python train.py --activation="silu" --positions="rope" --init="uniform" --lr_mult_up=0.951 --beta2=0.99 --train_tokens=183500000
MLP neurons of a small language model. Each row is named by its layer, matrix (up: input weights) and neuron, and shows model dimensions 0-159. Each number is 500 + 25 x the weight over its row's rms, rounded and kept within 0 to 999. Numbers have three digits each.
Before each neuron's rows, "fires in" lists the words (lower case) most often at its 100 highest values on Wikipedia text that the model never trained on.

fires in: "in", "of"
L5.up403:513495497545451514502539505495473497502490490536506512483503502480476486469494510556470517481513522538566546493512537463518553484482492494502473461505442432504452508506471486484464486506505511487458504503455497513513485535495481470531545505500492493536475502472496476480498519478571452507481508474453511505543491502527520524465496493492519502503492511492496523505478557480518505497486513500557501550508483513525479492514505468512470506508517487474515509464504485503554499494501467

fires in: "be", "been"
L4.up112:481489489474510540490490477564520510523540483489480495502494496510482494509498483579493458502506521558514502495488541516488496444527483506521517444461529477519555488462510523536480486523535467510497495526541513502488480511467502530516504520521488503489516517506498458574490522522517529506529418502542510476513498510500498460493499494501513494482491543510496531510461502506499468472476496493500547488513470507493457498508484449507463489496495441473505488506497503498514525485493478

fires in: "to", "between"
L5.up488:470505518531473509516486519511482526533498482505491498564496497504495498464527491469509483519405485499464549508495549503508496457512486483520506478506487499448523497501508534510467513483433504536473481523486496448515507485494497475476497540556506478489489494517499535548474528490528523521502482510548501500480525494458520470491508466504503462481496572543487531462468487487516532532474482503520493492529480495500461496499506517516501489514530524471473480514517517464501521501533510

fires in: "of", "end", "out", "head"
L12.up379:493529538456531466493583476422513500478503528497532524481517533533476498491505511525505463492479518484544510536516508495453486482526511503528486511471517491526480493537499519462461502484471522503484514495470489520537505475484490502497528524530496498540508526523500429480479506479516538444504501525473502502536473467484494483517478487506494515497465508496545489476480526506505495478499520529506465481489520478511495492485483482490515474547471506503510489494499515569534527558487533

fires in: "well", "as", "much", "vice", "great"
L13.up605:526495504439451482500477504479470510541547498497493476469492532487536512530485488502485488509480502466488518490515490496470498485502563565508476507510498484496521480529489522483462510525498525482485497517496499478505491496500486516534495520500504499530495504561523577509517529495502443488504493464489464482512545511583526508518448484429498524478508482509500465471520497540490504533509504487493518491511457512466489490558506531500492494509507463487483471519515486532514461487489508

fires in: "they", "is", "v"
L4.up206:504547490472475457530510477456476502526553483486493508477479535508527492474496507554477512469462449522510502476527533515522547521504506506464496496502512496503483497537494513504480512457507531519496525522504490506500465520490458516517470473529517474516494524469504494471460524514483464500487502515489522518508518475549488463498504521517503436481437512560457474494491522512484455451478511477527510464495486450494543490519531548539497502519476507490532488498476488494534518499509488

fires in: "and"
L12.up202:478503478473470531478488507522486482504530489497497540433513498509495503490478493483466501481496512454500524481518515473518521468502468549504496497512507491505518504475519502494485489500506513498447467516529510508484522506500524521498507441472493526510501485486472462475529508483488576499498542515489501554520528553531562491508470484514518500442539528541519532534490497504497466491462545502528493468510494446493504493477518492541535483490495536517494486479514500496501564519474447

fires in: "of"
L5.up367:506495468500484502520515455503499545489523493514510521464502548501443494514492515534482410497495510458479531474492532494484498487510510513502527493533524479524485482540474475498483503490503520513466497509473504527508491476486502506544476483482444497508502517555517463515486485484518513497512500448464512498510479465502531496471514484501501506523489505502477517458498435517448457487461511487500547500536449506470529494485524498519514495557513492523574498506491476535491515540514508

fires in: "as", "preceded", "especially", "succeeded", "primarily", "mainly"
L3.up622:547465491515493521536485527491512497523511500482539530501505494440548536544475530516518439525497521513531450575477520465485507485487519455528509505483477482511481532492504505486496494465512480524514488471492477489465498515478511507499508523508477494562508483489497526410462499493529477499467497515478521511529510515543506509472488479482501433499501519494482493474443508514455503514526488534507464520475519474509502494510468472512480525490538496501495503513480501517493512517505540

fires in: "as"
L5.up45:522513486466520507525496469475502511487484490518492492478467547492531535496483540481523492496520500471462487534483529516452485483499517485498487499536503479485496526463487488468518509507567504512434525468468522513500490535494504463525518505458467495489494500512501520516496541448493481472515473473477553500520531529482489457493442417462512483483510534528517499494505501480471488508479502522542479534492501502509502509460536511492473508534474472499511500512468490492451518490536450

fires in: "by", "years", "year"
L5.up396:505504490485468529504488497517488516521472459532495503461534501500503486506517502504540505510526507529473471511490449517524506493540500484484479450479519487517545487449539523532479478503468513481460478492512451522515505496495495532495505515481478488499493547505501544488527480502464513468499463517498487440491513491486495537516511500492499449450497505508467500531498585499530496481502512488437536526458486495500490518491550499511487515513521461476461526479510511471509566474516463

fires in: "of", "0", "him", "them", "today"
L4.up615:519520454489484535476489510457479532488514523506489491524481512520470487522448515503458507471502481510498495537499436473524444459440483490530472507510521498515495518528530522462484505471517498501496516539477506524499468497498470506528516502477483495511503464516484472541495533511515530511513485521511506530499505508523495465500497512530500488426527470502515457503498457510501465495463483503450506476524472475500511517520475433512565492519501533497518471549497470472469484479491533

fires in: "s", "none", "of", "much", "accounts", "offices"
L4.up275:511518484503502510494489526514534515475474518519535491500491524526491518536465463524467529432510493468543474533452521509493517517495498503469489494497490462545505448543506547482522530463517507470494528490502510538519483534489507483488517493457483513492470446542502517506482500489527516450511511515468521477485524457467524545534495500487507541481512464476495557444484511507512474499477468539511479476519473461482521481480535524507494504520491463509517550495500494498502480458492492

fires in: "such", "into", "has", "focusing", "of"
L3.up413:467492468525515504556452495498528481488465488486516488502500490444490502491533501524469487484481475498517508476509471488523477525468478527507492516470510515449480479475473484500502525513474542544463491462481465492449488482489519505533518485484521478513470532510518497536492538503505508496499490533583498522483493499522490527550515445510464489496469494491547465530481523475511452513479505482534473528508522541523487489514482499477528516498494541501526551499504453497506473550528511

fires in: "go", "up", "you", "is", "do", "come"
L9.up510:551504473528437484496476520494522550511489535471497469494522518512486476477480541523496483509512518503510527469478481455527503532502509516497473517483483423499503525478490507514497507489505552528511506462514512480495468515485481517500475495508504469528523517459506508497464510495544517478509487503498533514482528505552491477442514486484530481508496472501519493474494484523450552533548522518510463463540492453448482533533513518510507496483452487501507512505490480505506459535462458

fires in: "new", "of", "san", "newsom"
L7.up633:498488513528484470481477495465491502492447487527516497504465505499502491487523468498515488475479479493501512512511513490505489508476485509507510532480492500514463462573502487463494518492445534530514491438482464543528489484517534534491512442504492489523474471518532533518508489453509544490448522497469507473501501492524463478470468415495474498502456488497521471496460450493511486478536497555494504501460492491525496498476524536530495475545484518479517491524461506510493483528517496

fires in: "1", "this", "one", "that", "i", "however"
L11.up204:518481522467488469504513481473516542540529507490482489521498514513480481530465541501502503526524509502518490466491492424497466500501479543466481511484513443478532518486477502495510538501551531503497474479414491521502456508464500542518499452496502493517515483485542498476510482538504538508520475510510507499506567500462501516481496504505520497479471492495553482484486461459502472483507490515553500522550495502473473506484551495487512519500485479484517501501474484507562481478492510

fires in: "that", "between", "both"
L12.up320:539551507493467520541469494500498526515546509504501498479489496498494454525469494547476484511451510479515485477514505490513568520494545501482445471483544438494481495506491485496486531513509523506528513482483513545517479511474494524505507471522522509504488501518500517493509467520528460469500465471501518480536499544498477477492501450471525528503508507511541519494499523481478528494474510517536508471492500503477491490493539460538513464402516480519475504514499501480471453472492478

fires in: "the", "that", "there", "this", "following", "which"
L13.up323:506519490490522483503529485505482473480497516539533455487489533519513489468492506499494541512525515495479460516521474514499499489501510526490480502505496481513440496534442451510446501502526509478502486486457548542527478512477483487497487487479505476518480496544513505492494508449482504511507506482501520426552490530489491523487503528474582496491508550441481499513511517495512533524467496517502526496505511445504544511496538512548474459484510499490493482524448519498535469485494518

fires in: "was", "are", "is", "nominated", "notes"
L5.up52:513496543481547506510529486483502477510512486535503516503505495517554496463475519543498506484544488504488527506486511473497457472506485480494484481469533528487475510550511521501499546500511499454518489495440505539468479497469489537496496485441508513539535469458537525484486518455477473468535486482499481527519551466508518506495520498564496500482461521506489514516478508448477512505526541477524529539533479477491519488478504489507511479436467490504527494489538491491460519488499486

fires in: "a", "the"
L11.up505:519506511497474495477486500490460494480524460477528472476509507463514557530515527497515494521495529511565501531496496495469490505497540496485513468596453492511514491509465512499471482518502514509464470546478497481499482508457510539478495420464483502526526521491525468475498455494509480501517487495467532529494480533479497481479487492490501491467470503515499525529506490505532492482459495542500535538509500466509490493520517482454507532540461512527518495560488491515524525502499477

fires in: "not", "key", "only"
L11.up20:481498521477525513502522462514494486524477488524497499485529521505494475519492496501464492485513517509522492518522542483478497534535487493553425491460471502518425488522493474521513520558518472482490488502491487512532503536508470512499521462482487479501548482508525528520518463523527496465472443478488522512485527519551490512537473513491457523498459513489545513512480484512508517463535477497519484516455522516511456501439518500531517511484490510514483517526518488513428520484506481

fires in: "there", "it", "list", "including"
L3.up463:510492523490531558498517496493467513488534542502538495515460527497463498479509488510484499497547511487528569509524521520481494499488496513505504512504483514551475543574516521491518510491478490543482510546488575505516529496497539510548553480508494479504505548539518505507500506504511492520488509489483489470504525511473497486474479549521494520493542493512500554461494496515503491481494492505522521479496473455472534489518501555540484463519499494494424523503500503474486490501528510

fires in: "years", "mm", "june", "1", "every"
L7.up371:512462456548467493518487508529514459533511467515464510474494491531482497506505529477479551493468506532548516490490493499496474482510476517494495443560537449504541499441487509493494484493499501443506491503519527504504553475500458480477494528507472496477462521478487542487459482447457515491521503534512522493498502495485523513510501508496502506487493518491503522488499546497508469465462535479508526529480505489512519493512538457459510501530504475538496508479520476553464515457519491

fires in: "to"
L3.up313:489475516516483544551432520504508523514504531527502506516528510504504516466517529494471499505472466484526558488472512514521514490508484485503484478491488493477517470520515533510505521517561498469440516495495459482547528451484449488489515485522516467508451436494504546548471511496521516506518467494547439472465517539467488497495502466524496485492504498533477509497521476492497500520457512491467490509489498519487515483549523513502524462520534543490496502506505483486504531477527488

fires in: "in", "5", "8", "affirmed", "6"
L13.up410:504527501500504512507527481517503527496453528489543479530498536481541470507510475511461499503509501504475478515548514462533495506515477482502453473499549483517482502511470481485546485528485497499486523497465520506505486517483474524516486483448505506459511489490502532483474508496568501498477494508518536526524502544473529545453525509451459489521450497473493456499492565511451561526488502485523466525507509513524486444494496455479478484547498487505514488505512501491495474518532516

fires in: "to", "0", "5"
L13.up389:471478519503445476518489508492523488510493507515516494555482502520492443453517508494560475495455469507508544515490523483573483457479466503510517485542514514511488507503453525532477494519515504484450500491467524475514516493491476457506504486491514491510475477509512549499501481472504541510457468449500485527492484499477446486486487438510496460504460536545479514514488488489497538506502521499492503508481477510502479517530485514452503477485463515491495495500494515575509497493538491

fires in: "no", "my"
L9.up412:538503515500511536505510499456494547512509512466540517476489502502513507504454489551489461492473549492497518480528493470526479494467509530510474459500502469483519484550512524533468491499502531491501460489503560492503486523504494529485497474496503516543512504475548525514490505471486490486502478487476497472514513473488571528502510550499507519541445484483465505498497541544480527505486506519518517488499507473444479477521518471533481472451473470498484509546508484479432478491484481

fires in: "than", "into", "became", "called", "as"
L6.up326:535518485491526477555489504510499506543500521504445483480498530493546538482470493530521456503498500502508414486540533507476486489501504533483499515509478490503504505487481465480468544488541498490469464499486482523467490503503476470494486493445508462523532499498509566474495525467503484504507468516522530484525496528467506492511493535526490466477508531538494471525489487460459465497499508511543465509501479503529520527459513530549486459483507474502529486506470467495473506469534519

fires in: "united", "to", "his", "of"
L11.up535:509514543473579472497530502463492511454554514497501482530478518507507467508461487514491486497494478523518491474484507526504467505483560549540464481488475525508494514519505486508471499503482465499482552464467500491470526498475451480498514506509480502526534496488503459499504470503489488526486525484516525513510488543531504424447501528496510530522476484498490459460535478487491518493536509504435516502497524505463504495497482512526486518469495474505456480472509508516534527501465467

fires in: "to", "also", "0"
L13.up561:488509518497506494523488501480491489477481505562515566534486514492538498517528508500512519503541489530511541542507474498508471512502478521511504510509518488501523478524473528519515521504492516524463485457481470515479524481512485481471578521495537448522458497529513470472498484493488564479447507481525462481492516501479453491514495460563512513520482465491518498567481496466508522507478490541513500464446522450505509513532533498480500497518505486499503507469491508532522483504526516

fires in: "on", "to", "born", "the", "along"
L3.up418:499509512509531461451534528473507476487504507491514497514460507503506473515507522474527515461481521487526511460519506509467481495514482501515472521494523492522516553498535443481483518501443513557519502469529495528507514481502544468497491574478449475523500513484488485495530483484450525487482527482538542553503484526543476487479482506477523513479470498488475494526473504530510491495533490512496542555493505485492522511512490511478474464507488445518497487471522522475454453492517525

fires in: "at", "under", "by"
L9.up528:538523493484508476484543529499521525499491510505527460506516519522542542542491530472459504512447523497497540470506519494444533512519512498477500523511502482535524537500548525514519519536464490489526473537531489504530489510502499509550491506476510514505485476525483471479474513537497474490530515522539456458525509488508540491509515530507553533497513493466471569492531525474491501526494494487503491486507493539454477502540502520476491487498473463521503466469491557492462510518496534

fires in: "born", "family", "of", "to", "in", "him"
L4.up103:497490502483548457466501477480508485482496531518492517477484525490502487488496500489506472501509480521560539476501517496517497508479480502464489521431497532495487501494485502483474520488507501520496521503496510496472509489507488475501496506477522468518531528491485491540533485466487552541415545490499560574491500524546463502483486478523480460458481491520506434498485493510493525485527508511516526506471509521475517478432447467462489477483513527516511503512483533532508486516495483

fires in: "his", "of"
L6.up487:477484432496491552490536538476523485505502525427494466510501519520467513486522515531508481498507485495519468508511471487469491455491511498488476471454542480511516503502543502489482565475515506506492557538464497533485484490475486522522464511469467513505496507540483465575486491491514486535510482477470510557499478499526493494473491523507506505468474494498508521483480469522500476459495512507492502503514489574497500497485498468492510481498521478488512485465440478478492482516467472

fires in: "and", "55p", "63p", "53p", "54p"
L12.up133:506468488501424507493458504517471500543554459544514494450489482515511514530496518491480532505504498490514546496498490493494527471483464527520518483496473472494513493525510486544505486487526480477441453482482515514520515487512466532480496472531493499486504488460498488530497487493486475527504486476491513458500544539510527504451471524475508506520524506509497542503513516520519526470488513449522521511467486465512499498483564508558520506522506508495515466529534513499522527436548502

fires in: "of"
L11.up83:498494504532560516497506469496476485489464490494533512503538493495525447503455532519516513543507497503533507468512490490532486502489535484544492485509514529479468518468516488506485494523519478525475469499495462525522478496527468547512500502545499518486526499481496497512492539486486504536488502464531544519502478539539492515495481524488493510471520508502524462554484542495501521477533495455467473563498539497484484506477497484481531487509497493530516455572525486424527507514484527

fires in: "of", "a", "for", "with", "despite", "was"
L12.up55:566518488476529494531476464502492539486499507485488506503493494482524450473518510519496491469495537502551468490527454462513515542512498511475468467513527445477481519544515507512499530544502551513534508470448492499515488568476473542483452499462515475518494503463541495474495510502487503477467494509468548501532534500479512454485500514490508492494475519558462480503489505468489518513479515467529494483529512497471473514548478517490493498510500460472525510505486487521500474502485503

fires in: "there", "of", "every", "almost"
L3.up499:540527504546529522478539489474488508516505491456512487468512496493503493584489527515488504489485511458503428487481505534485500504505496519515497528541465491520481493543482501458520505522493505482523515456492437482565511491475528516472507495523465508512483481528505501465505518524473488480539493513496509531538469492493531491527489467475512557495502516471472506532493534514493508521504539494526492482513487485524556500513513530548534518513488548539491493479479472478503511538497535

fires in: "there", "well", "pen", "one", "spent", "once"
L13.up635:548506460487453488512498522482475522555525476483450471473493519507507496559508547516497530529528498482495547473467490520503502523467502502477478516468520453502515511509497480477492542492528573523501471507447489514510493489494500558492471486466504475500524500511507545479528510462502455485544477467505514495497538510509504521505517496473500497472506452512477469470501508521497495483495510489521497458510452468460507544538538526527512527493524469497518500510518511497536488503456503

fires in: "he", "she"
L7.up611:499479495477444488500501493526502486489476509475473464439517473493481490500509482514478514496551539480499534460473536440535501482483529515500508511521489490501520535493485512478492522509485502493481487518498484541492528539445483530500497498510482497492497485495513491544485437530515476473511530516510500528545492477511479485513500476507521550447486476542545500522470478516513520525448478484476545471539509505503517478514523463445463497522451538505493519508506556519540495500498492

fires in: "of", "with", "wong", "heligoland", "t"
L12.up187:492529550506528496502539477424518460472494505482539504506519492506534479507508503531487498509515517491500514505511482462492543532533542525536507509450440481533467505505445520513489488540464501507529490469473485511533468479514501491514462475493486499522544496484542497499512480505493450475489509477459535491503483493502477513493499493509461501558424489527525503474483506491509479481529492513518463530489543515491480481521483516497475514492532478531495473487455550517530489506479499

fires in: "not", "also", "100", "to"
L4.up254:502524479484506551486496448537519496519484511480511496455466479563518462515499530532517464471549523515538542486520474491505468483515469481500543516478508479533501475492484491535526480507492471466524474447514519525512478527474469495509495482557463475492496425491522496509509504478487503474488459494478493524490479513517480483480473531474482552528477492511519452520474459515488446473512510498509496541484532453502512523499487467469477509523511488494487486508468487470497484507498495

fires in: "the", "a", "100", "international"
L13.up287:569546513504505515498517483472522450493490501501542533519471487518518507543498500476492505490464491475506536510471514510537532491554481515486512421517466494450486485513478528497478527481495505495447505540497504498518504515500508495516485479490478493494509499531545482521506497456491461510509513504446450494481500512513512479506512506516534512523495488563477489536466508518516462438472484524495537462521500507451479497514488441457540523494503499483522521538509498491488531512487494

fires in: "st", "as", "pos", "sting", "pref", "fij"
L5.up587:526514499485516480547487496472483506493569471523495500509506520501562498488487529527484497482484469500463522472530508448464498496470522503480510491511514487510487486527507551471462504473498496539500485526495510503514504501472494514484504447520520493506473501465482496508515523499445528509561481504483521548500540430539515517495447500462443436488480483562496484510504479487468475509500497497547517506521488455482503493499490513519495528482477465508531510522502499528522501473484462

fires in: "to", "not"
L3.up8:523505497490511510502490508506496499528563475533521491476497523468523466477516528515474448513465525529525514469529510485532507529467529496453462486518496489494471523548509500510494508500486478560526492496459555515540444550479499524476484484463518481495498477497517491495494484501468476508485448506482509506520534488470547480526449518452485490475457490501472505473505505511473527524514484507513496494498518497512509531501484463541543501523487477453521518498468477535546529456517490

fires in: "from", "such", "been", "notable", "also", "8"
L6.up550:505470512477465536494437479525452518495523521554484477519498546501465525463503494513477467451475473497513571527507528491510506508477476512510514481451457483520471491513470523519527502474515442455464501512516488470517494497499473483510538461492522477490473494520468487507497490503488522461524475495526512477503517478449496499463514460514488469474519497522480525449527465470500521472460517505482505486479470533478495477475489534509476494499530509490464530512496537483528518507509469

fires in: "year", "years", "month", "females", "i"
L5.up444:499492531468470488500498495545482520559513523550499493467490516555492503509524457499515485533470504532446472531503481548473480495543496488537496478505504486538547529494527499512518495503519528505466497505495487515519513506455512509511482526521504482505486490508472508489496487536497508525530509525521483454507500467437547477502492489503507490499481476481443523554522465517510520479513491498494546449509514508508537540508482507529497543491495463473448501504530490461498527561485484

fires in: "by", "died", "from", "isbn"
L4.up594:520513486520527528508490490469473511526463484514499516465485485439503504495486512483478525455525501467492525499531425506479504510497514508505515497503442510501444447493499492505528502481485523480508480515526497486489519474486518485506533514506492439498495585483527508492501496546509529512521462494504538514512508495504561465480497490499523512457521472485469485518512495494462499511487533472499492528504466499491508476475511546554500558485495535455493538514490497473505545460508478

fires in: "also", "of", "he", "with", "hel"
L5.up611:506487493499460505505485504492515488455462503515493527505510521495533487507528528519483469469454489451542519486483472478500525503503472496479515535470491488520495448532475493492539494539458507469512451487497474566523498484511496517495516454450478490503455498495531494477517499474474474450496508455486462492474485495513467495508503474486487537480464468507508470511506439495512406533511502537515473512462494499481529528531534509471489493500513520519487493488481497477489451502508510

fires in: "has", "is", "of", "by", "an"
L3.up462:518499457514509526515533510481496492534495510479488489481564490490513525473468499488487531486460491472497580504496459517493510531515465455512465488501496517470509521463517476482513510522589520490468492519512484446495510476481480519468480475492491506508521508498463523544475525513491475567530495502564481499531508518524519506496536523511521508484496490523469525488484523487501512512479495439497501495496496523484513517483462461528530540470508487496507499489495527473522534444484484

fires in: "they", "can", "he", "she"
L11.up451:497517518490481511474509489505526508505526517532547488474522493489515466511523509486518493479526515471501523530503506489563458491494507501492504452513557494506517494518494493459499532474480481550525475467487506522515456503495460474598536466447519490483491480509555533480455489522500474460493535472478518551492494529511508507474500514446518486484456513487516498474495483512522493501509523499502488522470506519503520504452491493554502510478483523508490481534521493506513549456525479

fires in: "s", "to", "may", "help", "august", "june"
L13.up556:479530491501520529499498506517501541487460491531486503518507512453501501526522491495457477532540494473550501493514468469491484506490489487497484500491499479537543486520465530523486500500503501516525457464512499534522463513502500529527522561529495507496441494492541425491532487492516479473467499498491481482464516523523483496514474492483534518540468466478506517490453495492514502501469493505521486467516516443551483488501496512513519460494526502480569476503528499471472561452488524

fires in: "of", "in", "notable"
L4.up618:538520449492493488461521481455537501465493524491551479474497498501507479508505500546500478468566495485517481516472517500539476502472499483518484508499532476535487477514500535460465490479542470485502535522503488522498445525518458523484498505443494535477497454479537492526506495471522525487460458491447524524499506477514452504502463510476490522482495493505505491499470489504509451470505487511467485519479498481490491501454532436490511456488482442518485501512478495515518474482515514